{"n_layer": 9, "head_dim": 32, "activation": "tanh_gelu", "init_std_up": 0.025, "init_std_down": 0.00589, "beta1": 0.95, "lr_head": 0.00898, "grad_clip": 1.0, "seq_len": 128, "dataset": "wikipedia_en"}
MLP neurons of a small language model. Each row is named by its layer, matrix (up: input weights) and neuron, and shows model dimensions 0-191. Each number is 128 + 32 x the weight over its row's rms, rounded and kept within 0 to 255. Numbers have three digits each.
After each neuron's rows, "fires on" lists the tokens most often at its 100 highest values on Wikipedia text that the model never trained on.

L6.up320:161133174108114089089112087125130118120106098163126122059180132118108171116128208080133048151095134170085163166130143115124214107168084101145182145142110143097130063133097135142116144111132180115142085202121136180120115148126113124152115088146121133117120120097140072143171091128156111127109126120163086122076149141135119138190111159149160166098157087118128115163100099131085073118209113135126134085150066135103130116078142090174162157154151111099137126146174184051165137184140139155127130135207170149104181134105135161135069088093149132162057100074103098147155161140120122120
fires on: " of", "b", " that", "d", "re", " which"

L6.up321:125121097154109161119102143139108093132191061140129186108152077096181147174143128098041168136102078139172123104184055134133146157175160099166080118147157151110181122138140139155178132165175129128085172116130142125058134123182076127175076165122129117129131174159098107134083187149132122152048123112078114125139116153193128095135150092109098123137147164124101114128169092107100166135108142091130085095153144117110047110075107169056142129156056142130155079134109189082145130073078130122099155130126125160150172114140096152188103132162156123126124119124125145162087162106108143109
fires on: " |", "n", "l", " s", " R"

L6.up158:132055121145106103112160155102098145101142154185157116089097183088168135098123072166093138132113111162115122140103124125142099132137188120107135074108142115120107131100121117134150144154150137113211146150106067138198168157144178139115091161128065100154080150146186161135106154122114092095174085108162160071151158152160131114126131032192149159065089135163070147146158116080111131174095132137111079115053154117109120134122178108146144109204168141159108141179183092096125084156210133083151145097146124148077131125138155150151115096091128146122156095116150142096096124104135108064
fires on: " w", " sp", "n", " sc", " b", " sh"

L6.up35:103155111139129129162197118119087137111140115116076123093110101110053083158097163167145079071126128157146125087155161140088115160182103176179117141089167125129174084131087145116117127134127125100166088119111139106129137047106123165132162125101116126146209102092071159082158140095171137098166054166112136147143127148171117135143113185171079153178131094070074187143161076076099123132061118120143074111154155116147138121117128136127107106116137080151185080095132123142147171149071172086183113194117131170109128160109185120102152119158097129135111110153190133159132092175138163105
fires on: " Ad", " we", " o", " ad", " O", " se"

L6.up151:073169145128129103116114122153095153101115136148180146144092165094114089123186104155089072105168162065135131187092141138158140114053107079139108147163172166141122149198095128152115154117098129098111148125104158084100139123065112141138126100138104117133119122106150145088151155102161158105119124122125144106070151057177148147148122154130084155085168062182126143147112189090123088171130155138115114163182138103134070131120073117147158137175186179121157090168142062130136122138127130139187114060109156185050146145096151190132139115160087087083113069130104118143178153081088141164
fires on: ",", "-"

L5.up486:109154137125129076134151142108141116093149115134173127065165139112136167148111104130072092094191155163107115125136136150158121090213165094111096131135133069032124120109153141114076129135186083094145095152141168138159118155142143152125147114082184056162107157159144064153130103121147067136170135082103095152139160133152173148160086162086118148157116169143136050168121122158102100102110148159163156100101178148162100142160108137209119113102124125117127094162147076129135174161153119096168103134097206123129170100163089160104087082159098158128081155165111117078135107046152134121
fires on: ",", " the", " ", "-", " of", "n"

L6.up390:110081160122092165058137217110145063168193175145078103100090104142110152164129139103063145103118103101128098147086101078143157126087127125093058139133143129119155112145115151116069097099107149139162111141122135167106166091141171120103158133102148094126145125138122157154163204125163096136144161067086108140136121159146207184112095180119125091124096118134076138104149187166139193101102094072094113148135091115165089175069107116140136133159147136092183134128078143134106162150162139154085160130149135087093089176122131178087117112146126177078187126162128086165135096113174106138
fires on: " M", " co", "o", "ro"

L6.up198:097099107123140179099177162113123127067183128124094099118122172161128119124119111135173136118161117184167111096123136099116151117117154092108115089160135160054159132044118127122117190121121146077184141150151104118139173136130128132120145141134179144098115055073110213086138081105110170123118092175198163119103122104113159082123122084107146147084141115150073175137095135133129112118131143163080151174146110152120161140119183161088102107049134157129152115142133195125103068123171076121095135162123182074167090138153111078128206099089148138171138145136129126116155207130114069094
fires on: " |", " ", ":", "):"

L5.up291:218155134182116109186093129189146185097158106108132152116097073140039105171093172094102159117119071171116108146112119161153104144151113161134138125145126099099079135083145109188131101104059123097118159114205120105133079136161156129136150183127204125115111113119135150093190145146141102118137161115145097147109104111116104119140088033068122158133145096168115107109100153151154112080130146081125120089153118156147163141148108116140096131140158160107144207131078099134134162127109154173117105176134150170082125085129110071169091164122083129116093098205138156098164133127083146088
fires on: " with", "h", " H", "ah", " Her", " her"

L6.up447:162113165117125106109130131111126116119130136089199141123179075126057131087150121121093137140152170110151131082106156157124166095168053130128136115102079124150190119109133172173154081153170152067101131146151123153113150119136145147116115125132171145155164127089101055153177133050126128131140134174140069120199183109105132079136142144126118157113163187143158113140092063108136131185102144072136120070135131157156090177076134137101182089171098148134142163141122066130095135145134071071182129166164106137086149103085184161150144163129115146115096123113079112100192167101147050110
fires on: " that", " em", " which", " ass", " and", " Em"

L5.up151:184106097164120143144121104115145156104131133131115132139085149089118102092118182171098146134035113148111106143164122191108108131104102167149086125199157119106159083165138102179131156009122156090113140152130118153154145098153147155104149124134116060163084154120128121083135195068134123109145174103098150140165134120098166143106117091128141083153149112101162106111070156119172099126143099069174163157152131155113141080160130141086162142103108140078117135101131151149092099101139127154210130113083118240100138093089110113136118186130159147192127078098074102079142148113162154111
fires on: " a", "em", "alk"

L6.up339:080145133121146079161108121154123122199099125047068125107115174069123091117126181127128126135137108105092135158121190162145122135119126115109141046189126144136155124054144140094114155160081156126147085128085142159116133126086101099144168163136194088154113115122099093076110141133148145135134129114120108120097113080183152117137113189175142147167164133123152177112167126181094128097079105173121189171090090128177061160096130192155134119156094128145149132076141075131165172120122104163181074089152107128164124112100165124150165099131084130121096128095130164102182103070192084178
fires on: "ol", "c", " min", "il", "ic", "ric"

L5.up124:084126104117114141125123115148158149086103127086084114103112157127173154181109095110182062152188106138135087110132107204214105148156136157080110147148192146129173092182100203141168163118149164145134106129136121186165120136115146055104129125182099172130101097140152116130085146070088114113093164117125126141119133173143146095123071138078161143116186127091058111122086108089084171118070079167108109128157115171054108121118115151089185152137147142124136122109150105118119122135101104072076112153129133100101159164062145165162112132115173101117197119088139131178137158126160093090
fires on: " s", "==\n", " G", " R", "z", "ch"

L6.up573:132153120172093110108067094058154159094132110049099147125117090104120089095085113153141095096191079120157094112143107117188142109154151164124161160141146166140093152152124178163176175091135163133164152141111125191186174130139156114140111154147173127197143137153136141107150092126091168168113125103123070178092117134144120146121154099127143142125057179152101041196142134134144107087080083101116106129155114097116189181124068084190135132172141181130125206129148143155095144123154089099134140109121114099117166094127115115153104178092106060139117123048127106115095123144113141145
fires on: ",", "or", " B", " b", "y"

L6.up204:181169202101168102132124156141179119186117076115094130112173146049129114115095104166055126154144128062119125156096185201150146168116166101100114143166104125137124130133144137181118100098232107118119091113169125169152174118122197120154126106135078125128117143175148169155080131161153104132118104126120177133158081124173086131105128113110094112092090111119079123141204076132100138146162057106110118080134115171092146114150092143152123132143111162108130148158131164138144104043127115133108128115072136096113136094151175097169185142172130101071136142104135082133077154116074099136
fires on: ",", " is", " also", " was", " it"

L5.up234:117130172135169089130109141183144095164092096135127133113165187133098141103088171160142118210187112127093115176146158069124111131099135145129141190140138107124144073114140126212072178163147134098087057134095175170100146123155160140209117155107150120200171097146126101160086147141135124067171070104170085130136092107064108129149121136131091120173199139122122142170089082143143130109119166126088068152101112100105086084148105091097127138167112068131174138116156126106151121083151099156115139149091055128090079125173147096153131112121131141163073115108124118170101117100113136165
fires on: " of", "al", "am", "ell", "an"

L6.up380:105191158090118128162131119086092125118139160149185144120129170148134095123133148147113053144156092138145141143115091157181122079115153111092124107148117111119124096169201161094121129123134110102147108145134165100125144148156081148090148123171085092144097132112143129083088043135111165156104156141201135142118166138140111156130139117077072161134069117160113138130159078038137064092121099120109143114069211169067120144176165143097073097191159161107102163165102150115108141140107100186144124125135158109066161166165116181174068147203154083132106099125134094095160134112106105125
fires on: ",", " D", "en", "er", "es"

L5.up481:117122126134167052181096108157086189072083124132119133144121128136101142154064115089158131181172133110088091129129076116096071133132100091104202171110146115166141165162110125105129108146151128087159070086155115108128142141134139140112158148174090137146106140104192136102147129085082118110164204091124112158119133103200099084071082161159113129127142159115149140113166140090138166170104134140126124175155156144164138101107208113141124110078150178118086135101142150135135141165088147088153116150101103119088126128067118090199137127043088174145179143147138119188198107073155098104
fires on: ".", ").", "==\n"

L5.up247:138175154171128088111141141164184098091156150165138158137101164094114105162151135111095128127145148160163120212109135124180128230110186158117083148164191138094099106127148037180163121093134109147117147128081176122082151162091071097185146101109133122168120120081174110064134170118115122079177166148158154105111173214176127134105166101095147115132158074117143140160103115143107085161115137099082092089094094114141114118141154103090094179155193121172093064151146118077129089069113110101139111114115112130137119159129153120113142106140129126073124110154090087148131117095132173115
fires on: " T", " New", " U", " of", ",", " information"

L5.up9:092124152139119179187056126141107195125124166098142148109204128125098099144111146125166100090187161114171134109141154166175165148168116115176099110117144087089124087071145084153122145130084152119110160183083132080115150119148182129154145093095166149122138135148088091127096077074139140136150149094066112196143143131131123138150180177135144103116116103144115048122132129178194159178061136162183175120119111126155088091158128144111120148078130073164156111120079065130095176113116120193168117146100100134136122118086105072171120119158128095083125167119153125079170094115156140082
fires on: "J", "th", " ", "ent", "20", "-"

L6.up301:161043159164113078088155163179162153124118076086171152113092049152156151229143156111153107152125144093132101162099120178180103119117127104101116085177154134087114089134077114104141172206066154097143109122160113168164105166149106163113068182103127095160200122116135155153099169100146112132115122069076138152086106154127133144112158165154133109087156112106113146124156153075139109085130157111170116163061087097168124094179113188141108162126123132166160107122104123120130118085155095071136077071119116135156149154122152099132116132133176108096143164112105151087124180115145104144
fires on: " sp", " sh", "p", " th", " high", "ish"

L6.up277:121135192105083088151117149163086115109091158083133162089086150078179127177133141151186066163152115141110108149139159099100160121122107144165127145120083180105136134217113108185129118097094099113123085124125120188069162129143132186127124172159090122087140125108178109120095144084113132127146069207137141101111135095132179102121186205143091090098171087078098142110092161151133127146135124119103099137156138168094144125095137144137108171157121151065119055142135115121137123107184135166132089109186089149070118126163166075128147127131106084141142135068112148090184175138206133145
fires on: " R", " p", " rec"

L5.up473:157194153101097109162052150103156183127076145088124141088159139071096115042096133127145137135167122158142099067161126129150111130144104097104169135107151115144096080120151103138127097098075120143159085115115171179171127159153134138110164122144159173120101166137122145107108175130190136176174117145125092081119119131124196136098163150094177096143138096099114146144116153143174136098088134116127145119146127089142138127127119118116132179113137177065149105113109218136124105139198110067179096068135109166123089156159129112093055114157113118083162112119074171066103170152048093081
fires on: " d", " b", " G", " c", " B", "ol"

L5.up320:089171128129166128159099100149101083064052164096104121140108164132086119110171178136164121129093115200165078101169159140144131153151088163121117119177113121112119104093106077167086096111151150134089135156109105175093144077107179119107135115191157094164094076176129126140148069152152162131177154112190177156157136176204142196120110174095157131102131061140125157137134112065177120094084117065117174082132131115104106139164114222070118099138143120146132115108108166136101135179123117115182186148157089139130136115086088129154106101126146106131097160129153130093094153113117150156
fires on: " m", "m", " im", "em", "y"

L5.up551:100166179134133096102083123120127202090146126118121075083104117128162126132108124124145118172129169111179119129076221125134100117160184090094170188186101068103117128150110156181112145128157132153198150140168098070114106135146099139115135105139148140177068134163090119138113136165096118128126170173115151143142126091122183158103097119162128140163122172131135084123143111198144155109182097116135157108048139105156116117146136115088188115170126109092150124063151172161118093131135064072174160134119134085141078151111117189196133166064082143099133125110151055116100113150092116149
fires on: ",", "i", "es", "n", "in", "l"

L5.up59:169159143086130134115080079128118098099160118141135161156174161119161123062051130104129220197132135163097110085097117087168091160061106080130180128131151099113106137075079132130130110181179113168127108056138159100106147113099151096063119107142112026135150181152126102112089135124159092120146115079101089092141158136152154132129130124104086120165060067126143179112104131146131143131124165125177165155129169180136161145120149117170140062135163132113150128165117162108113131093080136159131143154095202112147139158123151095146069066175140178105154154133118147139097138130099152141
fires on: " of", "ing", " him", " it", " in", " the"

L6.up168:110104192150094167155114157143168114158133167188103137100146139137124156155197205147164110108147121109092125081122117142117160137167122084121091133166113102010102120060131140140074077141180112190128090101126153140160125109113138117125143166080111122142174115161127121073169200146144105120157128102119135148124126156143119147066108119091085106096160100122101169084165090095173160109073094183111084140163139188116155100111115102069083140152123124123105111127146163102114116167141149152080164146102140133117126145095134103217112146191141106190184133146185098121080146099116118079
fires on: " (", " is", "ount", " was", " "

L6.up93:135126118150067080143142080147172176127134079170187127127203135153119126135046110153093222158078104085128146171211134070094130147115099132121148099131146120109148094205126140129035141148083089217111051092088188151128140189106106154095131130120118159098114119096116143072158140109099149111137135098141091096104153104151117152099160153123111150132084121103151118132140099150159174168148112137125119099142126144137168126169151124115124158194129134142131091170144120150145176111100105092097109137154136095169169149139061066123157135103174132098084157136131133141069113161165144127
fires on: " |", " at", " from", "at", "out", " by"

L5.up121:166144135138156099095124114175079068151124149115090124176123116136122174091099095095086123164112202156155060148121167136092170136177188097094173165098109079100165158121110117167142186112100153068165120116139138104090152182123111116123096091134127115106112100116116119132145129186154130093053104127136149087117150131201150092162035178152165082161136127177114193083189156180100081120130135159135133137101140198132096101117137126117127110074162138170118109167152139098100148113144116053126167109159138101136068139107124145136105137162121117178089145060099095108129160155135175137
fires on: "ed", "en", "es", "a", "s", "l"

L5.up38:103108066136090126101142151133105154092104091081075149086186154121134136135124166136101178139170164095108101154109175075156120124121063133195142086104162091134170111192089151128118122196086153153150121101091087152110161128108076118125144144139141173093182103170145147127143121135113128102171132113070140150135073114150145070142147073111172184056131149096078158156102102093148107163173180097038142144114157131117182095092183121153060147107130151136197102138144154139125162122135142125076144155165148135121183126113100156084118125095152131153095128123159147069117093186147075154
fires on: " |", ":", "|"

L5.up129:164109163098076146149130155145143100158094156190157112131101089089155088150100177074095138131157111171108118164185139120165121091127155139160105100156120130176165095141097136152120112143065116173209109150148125119122077145125122137120171082150073139179179091122105142123138125184147115111104125153083149114163116170126179108106111130216207106135078119168181135132109118143142077077136089182133172130137171137122136164138136148170077138048082076103098126192148111120095172128091135166120085106060150118120125186083083135079120128121095102121138131087144106076157138143132061108
fires on: ",", "-", " a", ";", " died"

L5.up4:136124099200080147155189127124139079100112075104099138114094067129133122055156123171187163102122131123098148130103101131173119114121141149096103121095105146162069122106121171104151134190096153142179098126106131143106122080076120161131115135131090137102153208128118214151092098103090141094136144126159092195174138147121148050133150141164161132090153090128090123154121149118083121045167151107150108112158146093113143165077130154158111207163190152121107125214150086111143095084136094169148109136110098205115103162127127110116176138087118148158142144120152125087101189133151116128
fires on: " sh", " Sc", " dis", "c", " Sh", " sp"

L5.up272:125152110118073100119155118112117073148064097123111142157184114151093119112106130090142074149157128165116127206133149092131131105139166136130108177103156165128113127127114150150131144141115120139174064092118126129149146057112099135198089148143140120117117151104164169110118116179137131124093096145100098195143137110121088109039117137112168128103136092152143074124111187152140145113118182115129146151154130098181095221155117104144130094130088130108132135124101096198121132107128088142220128175125069172104144125148092156136222173162108134195038121162099147081052131114120128106
fires on: " and", "al", "am", "ian", "ish", "us"

L5.up376:199110165160108182145160146090125139119191138076168153130101125134198110128124076138104055150189111148097090146165141141138116117174118103147119127166133099130118154097151117134159101122126144108153124078138117150064145150124115107164131158109056107144141137130114110135095104125063153096100144155098106150161145088144060114090127116145125119110131148156167141144096164195181095122057129133138189188137127108077112160102147106096111040096139107128182154135132103095123099184139109088151090096115138085184018191140118109116129074182125154118126100184131065153140123091136134175
fires on: "al", "ical", "ing", "ial", "ated", "ic"

L5.up0:178151135155129120115123141119181146155136096081120129110108075162104126126151126122103155106168136088101137145138155126057175115112071175154043130171195135158108150114125197161086128118117160102131161110111180183158154150126116071146158157126164108173078124104040148161144134159183141100075162170115108098121148163117043153103121134112150115128114111133107129114135110187165181121057175092135169112174080112158143116135075159157153173154098143092115113153104083071147139113160146122140106118132092200110076115131157126122072079145110137082101191118073122125152089126108070129
fires on: "-b", "h", "H", "B", "ib", " h"

L5.up379:180184150100126075123134162055077126122142160115157123097130084057115095127162157146124124069102111082055137134110141127086119111125103144102114146168136063154142169173157149153131148114119177114141140196138231159098126163154164106172184131162120142075093142061119162146143140134140117126117112085138078098098113074140155129169104125165151118094085076093087118182084158109131128108063127118184106145160137101115137144180130129162136162151149145156132119168145126118081192090106147131105096095169114094150074102106132157123080110192168094088088152080094115124140138155088175165
fires on: " re", "le", "re", "ol", " which", "res"

L5.up273:135154143182093102108153142116187112182100151116170140138118060142092068102173125149101151100043104084130106081128188130130155099115105162171106119147160135143091113148119125129110164119171163099096183111140148136108110110088147141071155081148184136115117129133096170127143139081156107122120219117195163137145137112147082180100123115106178190179139153147120098098093145163183134158086087077073094097134202130093122163137110155119104156103132076159117111142133116105162163132165111102096134158135131119152118106059104210113117102162098172142121158079058072145106101120081129125
fires on: "M", "em", "B", "m", " ob"

L5.up122:148142140130102122067124160115141119136118081098163158138100117156113124154074158120124140115109098090150130111116094165171174119146072126151109162130135149098164043134171091108117152146131179154170149126153128131125137109139184136076122146142100158177074130195159186158093171110150125112133145139088101173095141108139103031105111126102140117094140111125122186174106136126155172116114060053115204164111145170119084112079124075150070142206123182124100109201110105105132154127096118092141110196142083086143094111113157126158104119160130161124098085166076083140085187113104171136
fires on: " a", " the", "th", "or"

L5.up558:109145157109107088123111115182157155156149097115136155115159139149112059162144096107126142109125073083160176083090144076133139115116166177178095218143104084160124136099112175115046140117165151158163149112133206119181155108132089177105160124092167198154102088090133111047130155105162143117143170118104126144140146099121144125135096115105082120144129085100095119110114107162239184091074146130123129061120165139176152165114112112097104129053163097154141098123118084110122127141122113105120115147110136118133091090097103182165164138068057137146116068150132127146140141155123159105
fires on: " o", " Ad", " de", " in", " se"

L5.up485:166124077139164096103149118098150140168180167119122161160079154110104118101084135213140170112124119147090131149112160098150105158134098121166127112120185097128204110113188133141154184149146100185147095147081150154136149088117158159147176113146154101112130176104118134088142123090138163092143128137050076101102110114140202083133105123167124103152192170156122119165104129094126092084103147098138205075107069124115120120170107128164047082126125112162130121168099081121166119071128136145092087185105122117211075088125137071152132081099144069147136116115101100116116156112107113167
fires on: ":", " of", " a", " around"

L6.up353:085110144186102095125101114075163129141099085133095178125122131121106081075092096151099112151088089125136077151156116147179093111143146155098124149114149166158163139172087156150175151113105157109097151147115129179136111104131161135117133114179069100118139159120140128131135185121105059103163153096182144146126245135086144136118126087123125166149092157188120157159101113092144078060106142106167146152134140111145129147121113119140144094120102139146180093139109123161132094048209115113179146129061226126098166065087143120093162121170093140160143144091148061169083123124095117131
fires on: ",", "or", "."

L5.up92:125108113097141068132127137116108149143118138141120132062196101087223124079127126117154120113134086191155136121136129099150110122166144052117130175130107143124101117199106186118165119089104086114118167123166144156127125062152114114143112195157110101067168100156141075114073170111122186121145113123111167100109138142119173113179163135191084106154115137125123142177061095113121149100126104095126159135145116134044136102166123158133159137078119136112151145115147163125122152048120147120102132177126168161138115092128138222125078082110170142171163139091068198085145120116074143108
fires on: " s", " S"

L6.up209:102113131087134136143120063124112097118151147037183159129082151106161112163119141136112098144150155111135138127144157136142111152131142119078085194179171154112098098098170129089147082205126109123158154105125058152167098115085153081084146106119140066153201105142132131170144172153061097140177180132128129113117138084135209166099132113116163157160113165121133126129123107151152094141128121157102134092130122149106138128049096090138132057107172136095121116145147097076199139097111182119090198154104150154080158131194225126162100086102129117126137136112137119111139118119129060138
fires on: " ", ".", ","

L6.up22:200115160177057116133145114095119153111146113066133134156114141069053199148135143141193124092118134122172105153141161112154133146096116170106091153172146124150114164140112126154140102175120062074116134128112143134085158063072147101110111157160146077148123099121095138085127099132150166094175132128112178118122100175150093112099077119094134144116124117194149161165156168171151078111120188092172149109167113119235141096152135123124095127096104117060120170101097099118126128100092158072189135117124136205105111106132104122072106189119121138094114077162131170099144136183125116126
fires on: " H", " a", "h", " gu", " h"

L6.up309:149150133119095143091103177179121103132074106116115157081102114091094100165170109213107128129124140135160162109079097170182145136089132156100173160153081070082067160145105161134112150147139197100141071098084136121144158159111126113111137136096168102142119152131090089076035144138170136124120145091167104148100114110150153124148100225146166114167102080130092127114127167128153125108111146148101115147156102144149066196066112117087069122141174216171130109088094113091133099127098206150176118120144146105124132169189153142146149115138110107102104093153092131126141100155170148134
fires on: " ex", "re", "on", " sub", " co", "ro"

L6.up540:148120146060162158102120125116191141155159136125193142089181092156106107109159135128097115086157106079156139152096138093140080116096108144182114162145123163078089177095164122133108158144115149105126159177129204086166087119112106116126113158130057129116095138190110185126174122151168110100098147114174112153127136074177070140153160168108163122131161135134049119126163182123061113132149157161117117085174115077101109106085153127095118110127167126090140071150215148134149151100081098129185105106182114176190096163159135155141065126135161112095115104097119168140150124105087122083
fires on: " re", " ", "-", " g", " |", "le"

L6.up139:075167141135142196140152153143145086190106139124108128128151149054144136202125129099053142141136110121161109117096150055138110143114119119208101138193156108138164081176109158143146129199063089148125089158095134111105087196118189162106096111119130138087090090119145146153114050195127132151065074126122200128090125131157142151122097131138134189158094186104130137102102163108104080162133187135108152140094107118124105104103107068146090104129162132148185177145104148100100159148115097137139127162144132119102170127170087151133067170052142142146130135134110143121148133150111107096
fires on: " and", ",", ".", " &", ":", " |"

L5.up313:114105095047120085173178168171144128059138138134208125064105115120155115119071155148075136122122150128054129138075173074109173104129115100162128161141161160078115118129151165119213073131143068144132039171140137155126114151136171137113115136124090139129143153108109175116123163130085133153122140177134174074097177114128150122147124093139200127125081155141142094119150158129110186136111137097100096110192160102128125141085090089153115098119149102141122116105126203122110131101143118194142099150129186128099108115144148105156117130123182160057202136076112080136090139131141150110
fires on: " \"", " (", " for", " W"

L6.up201:147148083149103111110089185177117116058091087124158170071116142106102143119147216144145077130106094084105102182127126092152166199077159167077131132156107194105153152090147118166081138135094141170069129101089091102109164136159174186138113104196109113130157120134129117103156125164123118127140137161176187152155150104144193119102092125124122126161136097137142090114107150048095058106126146177123130080110127122092113119150173097082146107154104139136140106139128126132165132128119108181161096145108157155107092148082082158176155112097121110081140158163029161148134092142077092132
fires on: "-", " ", " Mc", "ö", "ō"

L5.up401:056100148162158123129105180152172082122109149128165141141116138153150124161090154099092100108152118125127125118186140124142112165135148079109116124097117183108180085128121168158103105110098129100186155157116161119153108138140175172127158175151109062124138148136088171161161165179149183122091129147152135132126102153139114086174140145133117164100156093062133173187111105121171101104092080165118171139117103154094044098129157102091082060100137099177049114136165100156099146062057144149130097165117206181130094159120128164152083091141153133093086091111073172099097158147160139126
fires on: " s", " S", "et"

L6.up465:131162075116107121126125096117190101130104150116138133083153146127120112115090113124123123134130104166028115145103155090121143167184128055093129179189191133176104086143128180171119162065144094172077113128099141116100111151042144155114162124123142138182104175135168127122067090140104150071109158117113102136081139079121167127152074178142149145155126113143121141148155073161126128150073072099092101108186180114085150096111100122149181124165162140073155183125080118179138094145129137120117155143070138137075182095154181156155153123187154156085136097141159105094097136129099112124
fires on: " (", " ", "U", "W", " W"

L5.up329:106159137048134140156124144102140190105081093108119086120131100163111089117138129163168164147114178138111109115134133164130134140168129142092181133135153169161182102126112148150140106150114098136156118098125087151118176164107101075103150102178093079121075139070139123114087094136083122073152138122148085159104168089161134042116093131112156128058109122071121101198137120120222123067166164107157145144118126188126136085187119162163098139117194095209118124153140096111152105168138096145102128176111121080164108142113080095119129128126108146127116169087217098152133133125146070175
fires on: " of", ":", " on", " Mark"

L6.up56:112119124174135178135112162145074049114111147127141115110126132081133153157103112096148157168145158151102087130203198113138139134118174144144143120105146136173076074172141119145121120085170111111126154115050200138100127098132187141108123171153087144089064142107100123132085166112096144111109115097143153152130117089092134139164154043131137132132147137150117117075112128115119102152126103118091076162175115158107138125135175142115173160095202182134105101168156157130120074028125102122193128180133147092145147235116131115186098119121129128154148081105081185118131162118105127087
fires on: " p", " R", " S", " s", "==\n"

L6.up508:114118108135113081062141121112112120160082165133095128103146192155174180137204129188086159127155130084194110138124150158069170186152161158077116169153134133124098100134129064113116112159192113137094064142151169167127182115179116103126175070123119154120128136168129087103093136170092148150088148163112151123111143093113152134108129132139141203136133123169153095139116106105115122109136113080170055109159136114152090105080147129100178051148128084133153162142103093106106136109128069099127146184177206161184126155111097105115071164153153134103073144113051137121124145127144124117
fires on: "i", "n", "l", "b", "h", "a"

L6.up27:108109096066150115161169126123116181117046134086114190099183103102127145063182183087097186214138146125122108050138113137139153156147101125106166134126147069117043124147098145108081107133103122124123115145124118126124104143130176153111160085166100139161159159116136155129138098125103125102186177115109152141105155095109128124121102198114110153140060142160110109104149161144123055226128155136075111131176118130153115112069126051136138184128164078155154133098083168096176139172126109145184093118140142143118147150114131117134095142095114127113103119104106140091186127100137170188
fires on: "."

L5.up189:159122168124150144161134080091054141141116147138197085137109094086117152164106121149170131153141129131142120155133116120140116129159103141129146203095132145082159128118103130144103149143091114069101166100090180158105152143117092151143074095121100129074183105153089107134185140165126181158128086086166175176122226144146088144127148075160143118149099137151115144149097160171134161136137186116136098105138133180139124088131218116166087129145122146085157169117072099149098099108115159154133110100128121080144108138096070080090147056150164130097185100106136185198086127094078133065
fires on: " p", "-p"

L6.up85:146125088085110154094102046112120165115091111099116067139146127152023102156153154161105102123113074145198138081147152124151146155138148118118158099163122156078199098167130138184107111155143127072130154092094179154167159132131120131072124106108137113151171173079091150150132142148140143087128201118111111054148104057092119156096095146078171097152136140115083152094102077128122149155096118090191119114137121148169114131102171114161116136148167172139133105143072096143106130100140132088182133173162145114086118118139114113148119110122168112131162134159125215136094102223172117148
fires on: "a", "and", "ac", "az", "as", "ol"

L6.up406:075093144159096116144119150124151041155120149087112168122118172149162142140138163156146119131115110130123105130133172129108103113130185155193097191139126092095142179156092107103131154104120193087156114173128082119154110063127074127123136112125055111103122143151131170122218106124126106129097096106114106121176190128134130082120177184108108185148058177193133132109113107123119069109107139196169132124142178151174142112137064112142131135138124145109110105205143117166120157104117088125124142074138141059101188107121109037099157164124063116158110109141074124119084107160123129118
fires on: " a", ",", " ", "-d"

L6.up431:142085138156102079155116112161129172177145119073174194133133106099170146150133084175131144105219181091153147162133132124152102115142159123070120201159148122113127087080135111088090140201167117120086132095107110182092130117103147108178118083148162047130121064150129116147150101124167097112131091144155088119144108144076171143085135165080112214150176114148097138100156172116136106137117098128096169129147142124134106170089173129116120116155126092117114070112120102090185143081121142148099161054135184155121145086107161118131131127128181048095117144105134124153092082111093076112
fires on: ",", " ", " |", "ic"